config.yaml
d_mlp: 1536
norm: "layernorm"
init_std_qkv: 0.0216
init_std_o: 0.0216
init_std_up: 0.0216
init_std_down: 0.0216
lr: 0.00118
beta2: 0.95
lr_head: 0.0102
schedule: "wsd"
final_lr_fraction: 0.1
batch_tokens: 131072
seq_len: 2048
doc_mask: true
MLP neurons of a small language model. Each row is named by its layer, matrix (gate and up: input weights) and neuron, and shows model dimensions 112-175. Each number is 128 + 32 x the weight over its row's rms, rounded and kept within 0 to 255. A neuron's up and down rows have the sign that makes its largest values positive.
After each neuron's rows, "fires on" lists the tokens most often at its 100 highest values on Wikipedia text that the model never trained on. A number after a token or word is its count.

L7.gate937 [108 129 175  84  96 113 131 148 122 126  83 198 136 197  69 157  53 124 110 160 116 119 116 124 124 146 124 153 175 175 160 150 119 136 168 108  47 115 117 146  58 150  95 120 104 120  96 110 134 124  74 204  73 170  98 165 118 101 191 145  93  84 147 125]
L7.up937 [125 116 167  71 141 112 141 166 155 120  78 111 160 114 156  89 150 108 106 133  67  87  85 190 119 162 143 173 103 158 132 132  49 128 186 172  85 134 133 140 107  85 149 146 155 132  16  87 111 140  66 164 105 152 108 159 131 174 170  90 104 114 109  92]
fires on: " " 49, "–" 11, "0" 10, "/" 8, "-" 4

L6.gate1038 [135  99 142 118 122 103  99 137 122  86 120 125 113  62 182 107 139 134 142 140 142 151  63  90 133 161 129 121 127 165  81  84 110 112 138 130 137 126 166 140 154  95 163 141  67  98 151 126  71 106 140 156 133  98  84 135 127 214 109 156 148 108  95 118]
L6.up1038 [115  81 115 123 154 140 156 136 166  61 141 133 124 100 142 162 159 149 161 130 151 104 159 141  85 100  32 142 105 123  81  76  92 136 211 123 118 155 168 141 148 110 108 150 129 104 103 115  60 169 110 132  81 128  98 173 136 160 155  61 153 111  90  68]
fires on: " p" 45, " for" 6, " with" 4

L8.gate745 [153 107 112 201 166  74 157 141 140  82 143  87 114  94 100 208 169 137 118  93 171 142 176 148 127 175 167 117  85  99 113 166 167  88 135 122 112 168  82 145 151 104 133 107  92 124 115 116 100 140 103 164 141 130 151 112 105  94 142 144 133 166 121 237]
L8.up745 [145 143  92 162 154 164  89 158  89 154 139 192 120 148 147 184 105  96  92 149 106 167 133  97 133 127  84 131 129 134  88 130 132 106 191  59 135 146 168 162 126 145 169  89 152 183  88 112 169  70 170 140 150 138 173 134  90 102 110 145 105 142 113 126]
fires on: " (" 39, " |\n" 15, " " 9, " |" 5, "i" 4

L7.gate593 [141 134 144 129 137 124 188 141 145  89 111 166 202 153 149 159 148 158 150  74 113 142 153 158 118 168 143 116 146 119  85  59 131 136 151  96 144  69 194 147 161  73 155 121  82 139  93 155  98  40 123 113  80 115  91 129 104 192 150 194 170 105 122 128]
L7.up593 [143 192  87 130 147  88 119 136  99 118 118 176 114  82 131 102 155 143 174 125 142 190 104 143  86 156  95 141 143 106  87 122  99 105 137 221 140 103 119 131 124 112 166 139 168 161 113 141 103 188 134 132  76  83 167 113 142 135 141 105 166 102 105 130]
fires on: " \"" 53, " A" 9, " c" 5, " for" 5, " in" 5, " '" 4

L7.gate339 [157  68 121 149 108  86 113 176 142 112 171 141 120  77  90 124 121 129 186 166 117 116 165 141 150  99 152  93 102 139  91 100 140 196 129 201 188 168 148 128 110  98 127 106 106 146 139 163 113  76 117 192 168 177 132  42 137 136 113 164 158 113 141 134]
L7.up339 [116 128 156  86 110 132 167 131  91  79  80 118 140 124 129 158 154  87 124 163 115 108  84 148 133 135 163 162  90 184 172 154 139  98 142 175 113  71 133  93  78 168 124 106  92 126 151 133 134 129 117 178 154  93  63 126 124  61  93 115 118 148 167 103]
fires on: " and" 65, " or" 10, "ly" 7, "al" 4, "id" 4

L8.gate1366 [ 84 115 147 125 136  83 169  82 142 110  84 121 101 134  86 163 184 147 147 105 115 166 148 128 148 137 156 188 139 134 130  93 136 123  97 196  95  96 107  65 113 158 142 179 135  53 157 129 147  95  96 135  79 120 138 131 130 134 124 144 107  87 141 177]
L8.up1366 [135 171 165  61 145 140 123 105 140 146 133 124 100 136 109 121 137 134 123  89  95 127 117 104 149 148 122 121 206 148 149 108 121  77 104 165 126 150 119 116 153 174 180 176 123 103  65 124  96 108  96 160 167 201 166 124 104 140 108 155 103 201 146 181]
fires on: "19" 56, "." 5, "20" 4

L3.gate1474 [102 166 154 148 127  99 105  91 140 111 167 131 168 132 166 155 169 149 120 160 180 126 176 114 107 112 145 114 128 131 137 115 139 149 136 145 115 142 168 134 148  62 124 113 132 118  96 121 150 132 140  69 130  92  61 136 106 121 147 124 161 160 167 199]
L3.up1474 [118 126 191 122 191 145 154  97 197 120  82 141 125  42 110 126 146 113 132 147 129 162  79 121 106 142 122 147 179 173 159 129 133 101 116 123  99 114  64 143 165  82 127 117 174 124  63 169 206 129 108 130 179 136  93 123 102 138 119 126 118 195 112 171]
fires on: ":" 75, "\n\n" 4

L8.gate187 [161  95 105 137  76 163 172 129 105 141 152 112 106 233 158  92 108 123  78  83 170 160 169 136 141 166 136 121 141 173  83 152 181 132 116  77  94 149 146 148 103  75 199 141 113 108  87 103 153 167 138 129 136 177  56 132 126  93 126  77 101 108 173 156]
L8.up187 [114  93 114  58 150  85 146 105 120  71 166 119 119 183 192 134 129 149 142 119 128 114 145 143 157 187 176 132 155 124 196 192 197 149 127 124 158 128 108 139 101 120 121 140 153 108 120 128 181 143 157  85 176  96 121  96 155 125 123 160 136 127 165 183]
fires on: ".\n\n" 34, " |\n" 12, ":\n\n" 9, "\n" 6, ").\n\n" 5, " (" 5

L6.gate757 [113  90 122 152 145 129 148  92 107 112  92 117 145 122 130 131 217 141 184 159  94 133  78 141 142  98 124  93 153 169 104 182 107  67 113 132 139 131 111 125 172 137 176 119  85 165 161 142 155 140 130 149 150 152 104 162 108 105 146 105  91  89 137 127]
L6.up757 [ 87 199 130 160  83 175 108  77  99 148 163 174  57 161 117 136 124 116 106 131 131 178 116 141 153 116 113 107 105 161 124 147 116 122 158  81 115 134 133 148 153 173 146 102 141 114 134 129 115  76 179 123  72  99 117  78 118 138  97 139 110 113 155 144]
fires on: " |" 48, " " 23, " (" 7, "," 4, " |\n" 4

L8.gate1430 [122 157 153 141 104 155 134  86 115 122 146 132 102 114 128 111 199 157  58 105 159 131 102 125 151 117 154 111 163 133 158 195 115  77  55 103 130 120 141  92 132  84 143 111 102 183 144 127 157 123 155  98 122  90  93 146 149 172  72 124 134 121 130 108]
L8.up1430 [129  97 184 127 147  48  74  78 101 124 112 142 117 114 126 165 150  83 160 139 139 133 157 199 114 130 119 142 150  97 120 120 117  69  99 158 123 174 161 145 160 152 131 124 175 128  17 102  18 116 104 168  98  95 171  54 126 128 155 153 102 129 116 131]
fires on: "20" 32, "-" 31, "19" 9, " " 6, "–" 4

L6.gate998 [140 120 168 117 129 108 121 136 117 114 135  86 112 169  62 213 140 134 150 162 157 141 181 113  99 155 145 104 134 147 124 132 111 184 181 105 167  49 151 138 138 120 151 120 135 125 108 153 166 115 116 122 129 159  82  86  89 143 172 162 108 138 129 115]
L6.up998 [105 160 147 109 152 146 104 185  82 139 116 126 132 160 174 136 104 169 181 136 124 146 111  38  97 125 133 138 131  81 199 125 108 152 116 141 124 147 101 158  75 149 121 149  77 166 177 136 120 147 115 121 105 107 191 102 127 144 158 100 134  96  70  96]
fires on: " as" 37, " of" 17, ":" 5, " the" 5, " to" 5

L7.gate229 [107 103 126 161  99 153  97 131 134 156 101 138 155 136 138 144 119 157 137 167 162  77 161 131 150 166 114 147 142 128 112 119 103 160 127  73 110 161 158  96 131 146 162 137 105 145  90 110 178 148 158  56 103 119  72 163 109  89 169 196 123 132  97 187]
L7.up229 [132 142 149 133 180 138 154  93  80 130 146  74 139 148  92 111  76 126 125 161 132 188 146  41 112 153 161 171 163 126 111 131 110 134 109 129 139  96 107 196  89 134 126 108 166 165 105 169 133 134 140 192  55 154 159 104 135 165 148 113  85 131 137 131]
fires on: ":" 49, " (" 6, " as" 4

L6.gate1030 [142 135 123  96 226 106  83 133 177 130 140  74 115 183 142 134 138 122 213 110 162 152 159 152  97 165 115 132 105  69 127  97 111 148 153 162  86 116 112 173  74 161 118 128 123 181 152  84 140 114 113 137 145 150 126  86 127 111 129  81 113 120 139 122]
L6.up1030 [185 166 116  87 140  66 118 148  79 141 130 135 151  97 144 137 162 187  91  23 138  88 116 141 125 123 135 127 172 146 142  64 123 129 118  93 145 129 154 154 131 116 131 112 146 119 104 174 142 141 129 172 112 156 107 103 121  81 113 136 153 139 140 134]
fires on: " and" 32, " of" 12, " for" 10, " in" 10, " as" 9, " or" 7

L6.gate1129 [143  88 160 153 168 149 142 124 127  97 105 164 104 124 130 125 164 145 140 146 107 174 138 150 117 156 108 139 170 120  81 131 170 116 105  92 166 112 149  97  85 111 143  82 125 107 170 166 166  64 163 103 144 169 106 124  93 131 126 181  62 124  90 155]
L6.up1129 [120 173 173 132 158 185 117 134  94 109 127 143 115  80 109 124 140 106 127 136 140 160 194  52 112 117 119 194 139  99 138 110 128 155 160 107  97 139  96 168  99 181 130 142 121  57 102 157 128 118 163 149 161  94 134 155 132 116 117 128 126  89  90 182]
fires on: " (" 21, "\"," 14, "\n" 9, ");" 9, ")," 8, "\n\n" 6

L3.gate1249 [127 146 147 178  82 110 131 170 143 143 163  97 110 127 140 175 121 160 155 149 134 152  95 227 128 139 119  71  98  64 140 111 161 173 145 152 133 106 183 118  97 130 115  99 122 147 138 164 122 150 103 179 159 127 155  98 111 123 107 139 101 115 196 142]
L3.up1249 [188 164 152 150 106 168 169 164  74 186 155 132 145  87 109 154 162 169 183 124 154 144  55 139 112 151 155 117 163 116 132  58 127  95 151 120 107 122 160 111 132 129 138  86 116 124 130 178 148 151  89 179 158 148 139 133 131 100 144 110 136  99 113 112]
fires on: " and" 73, " &" 12

L8.gate172 [150 119 142  97 104  70 104 164 195 153  80 167 119 128  70 132 127 142 166  96  97 175 121 140  89 154 169 165 130 144  78  83 149 100 177 123 110 122 150 130  72 174 157 109 140 114  73 145 119 128 142  99 112 142 105  85  95 110 187 110 176 123 106 173]
L8.up172 [ 76 177 134 194  94 159 133  97 153  91 121  88 176 135 138 148 151 130 146 117  67 144 132  85  78 155  47 156 153 121  76 122 176 148 170 154 110 170 166 117 138 131 129  99  84  95  67 187 166 158 168 146  95  87 107 115 156 148 172 130 150 126 177 141]
fires on: " l" 55, " L" 19, "L" 9

L6.gate1517 [140 183 143 126 190 187  86  83 151  79  95 146 158 125 111 152 119 129 118 120 140 148 145  85 120 142 100 160 160 106 123 162 107 149 193 127 118 111 101 142  77 113 148 120 105  75 125 165 154  95 101 166 113 124  98 125 115 160 103 122 135  76 104 115]
L6.up1517 [114 104   4 109 191  85  69 171 137 156 116 201 174 130 133 152 105 168 106 139 131 152  77 197 153 128 100 102  62 121 105 150 162 137 167 132 123 127 129 174 134 122 124 150  79 122 113 140 156 129 107 123 112 127 129 140  82 140 135 129 120 192 107  78]
fires on: " " 30, " for" 9, " of" 7, " much" 5, " however" 4, " but" 4

L7.gate457 [128 122 188  97 118 111 116 140 180 115 133 103  82 135  84 143 107 172 118 110 191 173 183 160 144 114 176  89 154 136 115  80 135 113  98  61  63 132 112 162 133 185 143  97 137  93 104 123 124 152  98 101 120 165 109 141  92 122  90 152 179 161 115 124]
L7.up457 [157 128 178 112  81 139 139  69 112 148 120 143  74 153  85 163 182 182   6 154 157 133 156 121 117 123 163 110 130  83 202 114 148 138  99 124  78 140 162 116 135  89 177  96 198 103 114  85 178 137  82 115  80  80 158 157 111 133 131 142 140 140 143 133]
fires on: " " 52, "." 29, "–" 6, "0" 5, ":" 4

L7.gate293 [103 173 107  96 134 153 139 123 174 130 111 165 106 128 133 190 135 100 138 152  62 162 174 143 170 193 131 152 138 138  76  75 118 121 158 176 168 109 182 100  91 114 119  96 126  74  65 126  95  86  93 182 156 170 108  95  91 108 152 115 102 124 136 137]
L7.up293 [ 66  92  76 105 186  99 149 105 162 133 130 170 137 143 122 104  86 103 147 117 146 175 139  76 120  57  88  88 117 123  91 107 159 119 130  58 135 150 122 160 144  57 105 129 101 134  90 105 209 155 173 132  89 101 136 144 120 172 140  89 133 136 108 130]
fires on: " and" 12, " of" 11, " However" 11, " in" 9, " however" 6, " because" 4

L8.gate767 [210  90 121 129 145 166 106 157  68 100 104  97 135 149  95 191  86  70 131 127 114  65 139  74 165 151 196 105 146 155 130 133 156 116 165 164 149 143 148 135 148  89  41 100 120  75 120 167 124  67 180 145 112 103 103  99 132 103 152  97 148 145 160 116]
L8.up767 [105 186  48 147 140  71 132  95 106 110 116 122 181 122 143  76 127 161 134 107 129 103 133 205 146 116 145 105 137 112 106 171 129 112 162  44 130 170 128 121 174 131 161 152 115 161 120 104 180 110 125 113  91  82 153 173 132  79 128 204 109 115 104  95]
fires on: " |\n" 21, ")" 13, "0" 6, "ip" 6, " it" 5, " Can" 4

L8.gate1107 [ 88 170 127  83 121 175 108 176 175  75 126  73  86 128 134 133 115  88 113 124 121 138 165  86 148 126 170  99 103 172 119 113 147 131 158  96  35 126 134 192 121 115 164 185 172  69 139 120 125 119 127 120 131 111 129  89 138 119 190 115 158 158  91 127]
L8.up1107 [142 107 153 112 166 132 109 106 183 172 131 130 114 132  81 118 196  90 121 147 167 120  60 144 103 138 137 123 151 108 174 116  62 132 174 114  97 134 151 135 109 165 139 192 192 137  85  93 144 159  90 180  80 141 162 174 160 121 153 125 116 123 182 134]
fires on: " " 25, "0" 10, "80" 4, "40" 4, "00" 4, "10" 4

L6.gate1290 [105 135 189 173 113  89 127 171 105 108 172 151 151  62 157 133 116 167 125 130 138 202  90 168 108 107 173 110 139  92 120  84 163 136 124 115 164 134 229  89 147 107 133 141  69 118 183  96 138  75 103 153 131 108  89 106 116 124 105 126 178 145  93 175]
L6.up1290 [149 161 155 110 148 114  96 108  86 127 140  77 119  74 204 143 150 164 133  87 130 129  86 152 100 135 113 110 100 139  67 126  97 192  97 146 163 124 146 158 132 156 173 130 116 134 146 129 158 167  98 157 132 137 124 102 143 106 158 119 141 148 169  95]
fires on: " and" 92, " well" 4

L7.gate504 [161 199 178 145 148 119  72 134 139 149 177  83 127 114  44 160  99 132 133 116 138 192  99 105 131 144 180 132 133 128 117  98 154 186 212 173 113 118 132 136 128 123 106 136 116  94  86 158  89 111  92 144 119 172 113 106 167 139  87 134 150  68 130 129]
L7.up504 [112 199 170  79  86 172 138 166 172  96 126 134 114 138 130  92  90 164 199 116 120 165 137 112 115 147 145 100 147 112 116  88 104 100 119 184 113 143 113  72 141 120 120 117 178  95 126 163 123 149 146 155 179 171 120  85 148 117  88 119 115 129 128 137]
fires on: " and" 64, "," 26

L7.gate458 [ 56 141 145 129 151 128 164 125 159 169  64  58 135  63 106 120 165 142 110 147 115 106  84 124 138 104 161 117  81 144 132  91 104 116  87 146  97  74 159  72 144 122 145  85 165 118 159  84 172 169  96  98 107 133 180 141 140 164 137 171  91 141 103 135]
L7.up458 [100 137 159 148  69 169 145 149  75 160 106 156 123 130 188 144 171 114 153 139  85 187 113 154 127 142 205 157 155 116 112  92 204 119 104  73  93 164 112 131 130 140 156  96 169 159  96 162  92 153 163  95  93  98 142 108 111 146 114 126 135  88 160 140]
fires on: "\n" 23, ":" 18, "," 13, ";" 12, "\":" 6, " |" 6

L7.gate1000 [150  59  93 117 164 120 118  79  88  85 125 137 156 106  89 130 165 150 169 125 143 159 118 138 158 158 154  58 177 210 151  88 131 123 120 104 169 219  83 198 196 128 150 105 192 156 112 124  99 147 132 121 130 133 185  74  82 116 148 138 165 165 119 121]
L7.up1000 [172 167 176 152 153  53 107 125  98 112 130  94 126 205 205 107 124  98 102 103 153 121 180 123 108 142 122 135 191 116 119 123 170 133 101 119 139 175 182 186 146 164 155  96 163 169 194 115 153 165 174 100 141  85 108  81 115 155 163 122  96 136 139 181]
fires on: " the" 22, " +" 14, " a" 13, " approximately" 5, " an" 4

L6.gate303 [181 202 137 108 134 116 154 155 141  88  95 173 113  88 137 122 126 113  98 141 135 161 140 105 119 150  87 126 169 138 131  94 115  59 144 140 123 179 116 150  63 183 150  96  30 169  88 137 126 113 155 121 147 102 127  94 118 148 105 153 103 131 101 126]
L6.up303 [ 94 104  76 106 141  69  85 129 113 134 153 114  89 184 188 118 134 119 100 140 134 166 134 132 110 155 121 110  49  92 115 160 160 106  31 108  97 164  85 150 101  95  99  97  99 177 120 109  95 176  96  83  79 161 121 153 145 119  70 146 142 111  71 135]
fires on: " and" 41, " current" 5, " first" 4, " all" 4

L6.gate1237 [118 103 160 112 115 139 109 132 130 145  94  78 149  79 132 127 139 109 177 118 153 103 176 127 112 161 165 165 135 121 118  86 143  96 139 112 165  99 115 167 139  71  80 111 198  82 110 144 162 101  83  99 162 149  94  85  94 153 169 122 160 137 105 133]
L6.up1237 [103  96 164 182 150  51 104  72 107 121 144  87 140  85  76 116 123 131 116  99 134 183 121  97  46 150 126 128 107  87 123 104 132 107 143 155 123 117 130 174 136 119  14 120 134 173 105 106 124  77 100 137 120 128 154  88 135 115 149 100  49 110  67 122]
fires on: "20" 46, "19" 33, " " 5, "18" 5, "17" 4

L7.gate774 [162  72 173  62 157 181 184 160 141 124 113  56  98  86  83  80 154 151 111 170 125 160 135 169 133 154 133  98 151 138 120  85 161 120 102 165 129  77 140  93 121 150 137 161  96 112 139 118  82 154 106 106 167 120  93 139 102 123 142 102 128 131 166 120]
L7.up774 [115 109 148  94 149 142 134  38 122 138 101 166 171  79  97 162 136 153 131 137 116 122 131 131 123  82 188 123 135 149  99  78 117  95 132 192 104 151 153 100 148 146 166 140 154 137 112 149  72 137 104 160 122 148 174 114 133 101 140 188 134 165 107 115]
fires on: "19" 30, " B" 22, " D" 15, "20" 15, " " 9

L6.gate1115 [162  62 115  25 161  92 143 150  63 144 104  82 105  69 111 158 113 126 112 135 112 166 119 125 100 138 156 166 142 139  85 117 142 161 144 152 203 123 133  77 140 110 116  67 135 138 151 149  97 143 122 120 148 114 139 114 129 159 133 100 133 127 120 101]
L6.up1115 [104  47 131  64 145 141 154 132 118 141 123  87 116   3 122 132 138 135 152 173  94 132 113 147  69 126 128 155 145 127  88  69 153 156 177 148 102 123  88 114 160 137 155  93 116 174 111 154 103 136  99 123  83 126 123 127 146 166 120 121 118 101 143 130]
fires on: "19" 48, "18" 11, " Baronet" 7, "20" 4

L6.gate1080 [124 180 146 168 124 153 107 161 103 136 151 113 140  44 144 121 134 130 141 107 130 113  94  83 127 131 157 114 152 100 126 160 115 125 131  89 151 133 166 141  68 119 124  84 123 158 125 121  92 117 154 155 142 118 140  49 101 116 125 142 154  82 122 103]
L6.up1080 [154 155  90 129 192 100 130 116 141 143  96 121 202 144 153 151 149 136  78 141 144 141 101 119 119  92 162 118 188 111 120  86 105 104 156  79 105  71 115 131 153 113 108 159  81  84 184 139 198 150 136 174  89 110 128  78 159 135 123 113 172 152 176 135]
fires on: " by" 38, "with" 21, " one" 6, " and" 5, "ly" 5

L6.gate761 [ 98 110 135  84 134 113 154 141 180 119 122 115 137  69 147  96 146 166 160 146 126  96 117 152 126 154 151 151 122 134 170 130 155 107  73 167 140  96 103 119  76 127 150 121 110 125 101  87 140 164  49 151 141 117 124 134 133 128 147 159 112 122 150 143]
L6.up761 [151 114 123  74 164 138 141 122 129 119 123  98 138  96 126 125 161 161 125 191 147 130  95 125 108  96 189 156 102 156  82 121 175 119 152 137 116 126 116  95 143 165 178 105  85 107 109 138 136 143 139 175 202 132 131  74 130 135 121  89 120  77 138 136]
fires on: "20" 70, "19" 11, " not" 6, "ly" 4

L7.gate1516 [133 132 122 137 114 149 104 187 160 118 132 146 208  65 177 107 111 132 138 149 102 114 115 158 180 206 107 109 114 169  91 163 202 154 100 151 157 131 146 155 149  61 172 101 156  91 120 108 147 122 101 173 169 164 139 152  79 134 119 146 126  68 127 125]
L7.up1516 [ 64 168 135 167 125 100 164 124 197 148 120 113 140 135 190 147  85  76 137 100  95 145 115 122 136 248 102 111 129 144 125 116 190 116 118 172 139 123 144 151 155 159 127 102 144 104 179  95 174 121 175 127 182  93 133 106  90 107  70 154 178  94 150 108]
fires on: " |\n" 30, " |" 20, " " 14, ")" 9, ";" 7, " –" 6

L8.gate860 [116 172  92 130 136 140 120 129 126 125 158 126 152  69 124 154 131 227 158 164 151 133 134 144 139 200 118  91 171 140  90  77 144 126 159 128 140 139 110 159 120 115 153 122 157 149 123 136 153 130 163 124 191 155  76 153  94 127 103 119 136 110 125  86]
L8.up860 [ 82 110 159 134  93 186 118 147 167 154 123  95  87 150 159 116 137 133 154 146 103 166 108 148 183  94  96 174  90  73  98 158 119 127 163 102 114 104 101  85 124 167 123 121  94  95  91 112 152 119 125 109 125 100  81 161 102 102  67 144 163 146 158  88]
fires on: " |\n" 29, " |" 20, " %" 8, "-" 8, " " 5

L6.gate384 [102 176 182 150 171 164 140  98 126 124 144 119  72 102 161 125 127 132 163 176 126 122 157 148 111 136  48 121 122 124 145 130 186 163 128 114  98 199  99 153 145 145 139 106 130 130 136 107 171 175 148 143 218 101 163 107 108 175  71 136 123 118 142 158]
L6.up384 [110 192 125 155  89 161 144 178 110 179 108 166  31 172  81 145 131 109 156 135 115 205 160 108 129 108  86 157 124 116 140 120 174 116 126 170 115 173 106 133 122 180 136 124 121  51 130 132 100 150 183 156 150 111 141  98 125 161 107 103 144  72 113 144]
fires on: " " 67, "\n" 7, " (" 5

L6.gate61 [ 72 142 115 164 135 118 161 133 121  81  98 153 134 107 126 161 121 210 167  82 139  84 177 170 141 135  97 135 161 135 139 151 111 108 153 147  91 133 150 124 144 174 137  86 102 126 170 113 166 130  85 166 173 175 169 104 114 167 145  81 124 138  42 105]
L6.up61 [109 103  61 142 125 147 107 131 141 201 116 144  90 134 155 210 106 154 225 106 202  81 117 190 209 126  65 104 151 152  93 133 144  83 166 101 133 151 118 120 117 151 138  91 160 126 159 136 103 105 103 133 103  95 150 100 127 138 140 112 145 131 146 181]
fires on: " " 62, " |" 9, " |\n" 7, "ar" 4, "st" 4

L7.gate523 [136 178 145 138 126  89 147 114 207  81 116 142 116  93 114  87 101 111 173 146 137 127  96  79 157  91  84 180 191  96 156  69 138 142 146 126 157 155 125 142 147 112 118 110  66 111 155 136 122 111 136 197 105 124 104  71 100 188 108 110 146 106 146 188]
L7.up523 [ 94  93 114 172 144 161  80 118 136 103 143 124 101 113 148 141  62 145 142  87 102 114 175 157 196 148  82 160  95 127 120 206  71  97 104  98 123 173 158 140 120 164 174 108 139  91 132  90  82 133 134 139  85 137 133 158 147 132 107 139 180 148  94  78]
fires on: " f" 21, " p" 9, " had" 8, " F" 7, " cr" 4, " ch" 4

L7.gate581 [ 96  81 147 135  97 118 143  98 138 133  98  76 164  83 154 123 131 184 141 220 201 146 105 144 140 153 136  69  87 144 128 100 145 117  83 142 116  92 144 159 157 134 157 127 151 106  68 152 129 140 157 143 137  84  70 122 129  67 141 113  88 118 171 124]
L7.up581 [118 122 134 157 100 112 107 128 115 157 161 167 108 135 151 102 106  89 138 106 122 107 128 117 163 210 142 149 104  89 127  66 128 109 154 139 126 193 128 113 133 191 141  89 202  86 184 136 134 156 137 103 157 122  80 136 155 154  76 102 131 144 164 105]
fires on: " |" 73

L6.gate842 [ 55  82  82 113  81 164 106  94 153 128  68 151 120 137 138 155 128 121 136 202 148 135 178 178 166 174 151 139  65 133 126 123 194 190 115 166 165 129 116 180 160 157 101 107 189 156  72 160 169  72 131 120 115 124  83  96 124  66 154 142  92  77 131 117]
L6.up842 [147 123  78 136 116 120 132 195 112 137 115 128 184 125 173 148 150 165 139 142 142 127  91 175 138 161  95 120  91 160  11 212 144 116 167 163 171 119 136 129 127  98 149  75 163 128 139 149 104  96  71 109 138 155  98 119 124 150 143 176  83 185 141 168]
fires on: "-" 35, " |" 24, " |\n" 12, "\n" 10

L3.gate551 [126 141  93 127  79 105 162 151  56 156 149 130  66  82 107 180 120 161 147 191 145  97 159 162 142 181 143  78 150 148 128 103 152 114  84 171 129 168 169  90 188 127 109  84 131 166 104 103 141 167 151 145 201 113 147 107 124 120 128 115 119 142 125 166]
L3.up551 [118 172  83 117 107 139 137 129  30 169 107 182 103  81 132 145 107 117 135 172 125 146  72 184 131 153 107 113 146 179  98 121 133 110 106 161 143 198 141  85 174  96 179 120  98 166 109 159 160 169 182 154 142 157 182  95 136 140 145 123 126  91 108 135]
fires on: "'s" 18, " also" 15, " and" 8, " In" 5, " only" 5

L7.gate322 [136 111 129  85 111  75 159 157 100  94 153 111 172  91 114 155 182 100 127 136 126 104 134 116 185 152 168 119 110 147 147 130 168 142 120 148 166 124 141 194 177 139  79 157 152 115 111 143 179 143 124 141 101 181  77 107 127 130 151  77  55 125 132 161]
L7.up322 [121 148 156 127 142 164 157  93 103 137 159 105  75 112  96 153 187 130  84 169 125 125 133  28 166 144 105 133 174  78 166 135 138  85 167 168 159 123 121 136 167 144  93  96  52 110 114  89 158 113 161 144 147 157 188  66 114 122  98 107  72  90 119 131]
fires on: "20" 48, "19" 5

L8.gate888 [154 204 145 151 120  59  72 186 163 146 113 119 106 107  86 134 107 144 139 101 130 150 132 127 143 129 149  92 109 151 100  81 132 139 160 150 121 180 193 123 104 106 123 141 143  94  90 144 123 150 130 135 145 197 132 105 120 128 187 143 114 125 147 151]
L8.up888 [ 75 134 134 158  76 161 121 132 132  63  65 116  80 139 173 174  95 185 136 117 131 107  88 163 159 150  93 175 146 104  99  72 174 139 134 108 132 126 179 122 110 166 122 154  77 108 150 132  84 132 124 162  70 150 140 106 166 121 130 166 108  86 140 142]
fires on: " s" 45, " l" 27, " d" 5

L7.gate702 [107 207 160 114  76 208 116 120 102 127  86 145 196 125 109 147 137 127  84 127 107 109 184 146 126 109 158 109 111 118  95 135 147 133 116 148 203 106 140 132  94  95 114 104 178 135 118 120 112 110 114 176  96 161 184 104 150  84 108  70  91 124  95  88]
L7.up702 [122 199 188 122 182 197 116 115 139  89  85 146  80  84 121 162 124 109 110 144 156 110 169 110 118 115 134 147 168 127 126 123 101 170 118 133 174  82  90 179 145 144 111 119 112 130 156 152 146 125 117 212 152 184 140  61 132 111 119 131 112 106  97 135]
fires on: "19" 23, " Mar" 20, "ach" 8, " " 7, "17" 5

L8.gate1460 [170 144 141 164 156  96 137 140 170 111 137 145  87 133 135 129 101 166 133 138 153 122 123 116 175 151  96 143 130 140  95 122 122 131 152 126 101 127 156 107  91  95 113  77 100 125 123 119 142 135 169 139 153  91 114  85 153 116 153 126 100  77 109 122]
L8.up1460 [154 101 111 115 113 115 141  68 133 132 151 118  76 141 158  63 120 129  50 137 142 155 129 142 150 134 106 127 130  96 195 133 140 127 107 108 144 118 115 148 129  98 157 123 123 184 153 144 193 118 157  88 145  96 125 139 121 147  89 146 144 104 106 118]
fires on: " " 61, "\n" 8, ":" 6, " (" 6

L6.gate1334 [138 156 121 112  78 110  76 143 127  94 121 141 135 117  48  79 151 105 164 114 168 129 181 125 133 126 176 145 204 121 137 114 142 121 109 127 163 156 155  93 143 125 133 128 133 120 223 118 106 139 187 132 113 190 164  95 118  82 118 100 153 105 138 150]
L6.up1334 [176 158 164 114 147 107  79 189  98 166 129 122 144 168 167 110  56 127  63 168 158 134 129 116 137 114 152 120 144 109 149 148 108 140 105 112 113 114 171  86 106  98 137 139 117 149 165 135 153 102 196 190  89  79 106 134 126 116  98 136 138 140 213 177]
fires on: " a" 62, " one" 21, " an" 6

L8.gate669 [143  72 102 147 163 115  68 103  78 130 126 152 100 120  82  89 141 108 152 158 149 182 106 143 182 137 118  96  95  91 138 105 130 164 124 102 133 161 104 125 155 110 164 106 162 211 156 163 228 121 126 127 137 138  56  65 105 136 138 123 177 105 124 169]
L8.up669 [208 109 108 150 143 108 139 106  73  95 134 141 107 131 171  99 172 151 125 149 192 189 138 149 121 149 175  47  74 175  78 103 122 157 136 139 158  79 159 119  94 103  80 122  96 109 173 169 127 114 129 142 153 112  79 124 144 130  88 108 109 172 152 157]
fires on: " and" 23, " or" 17, " they" 11, " while" 5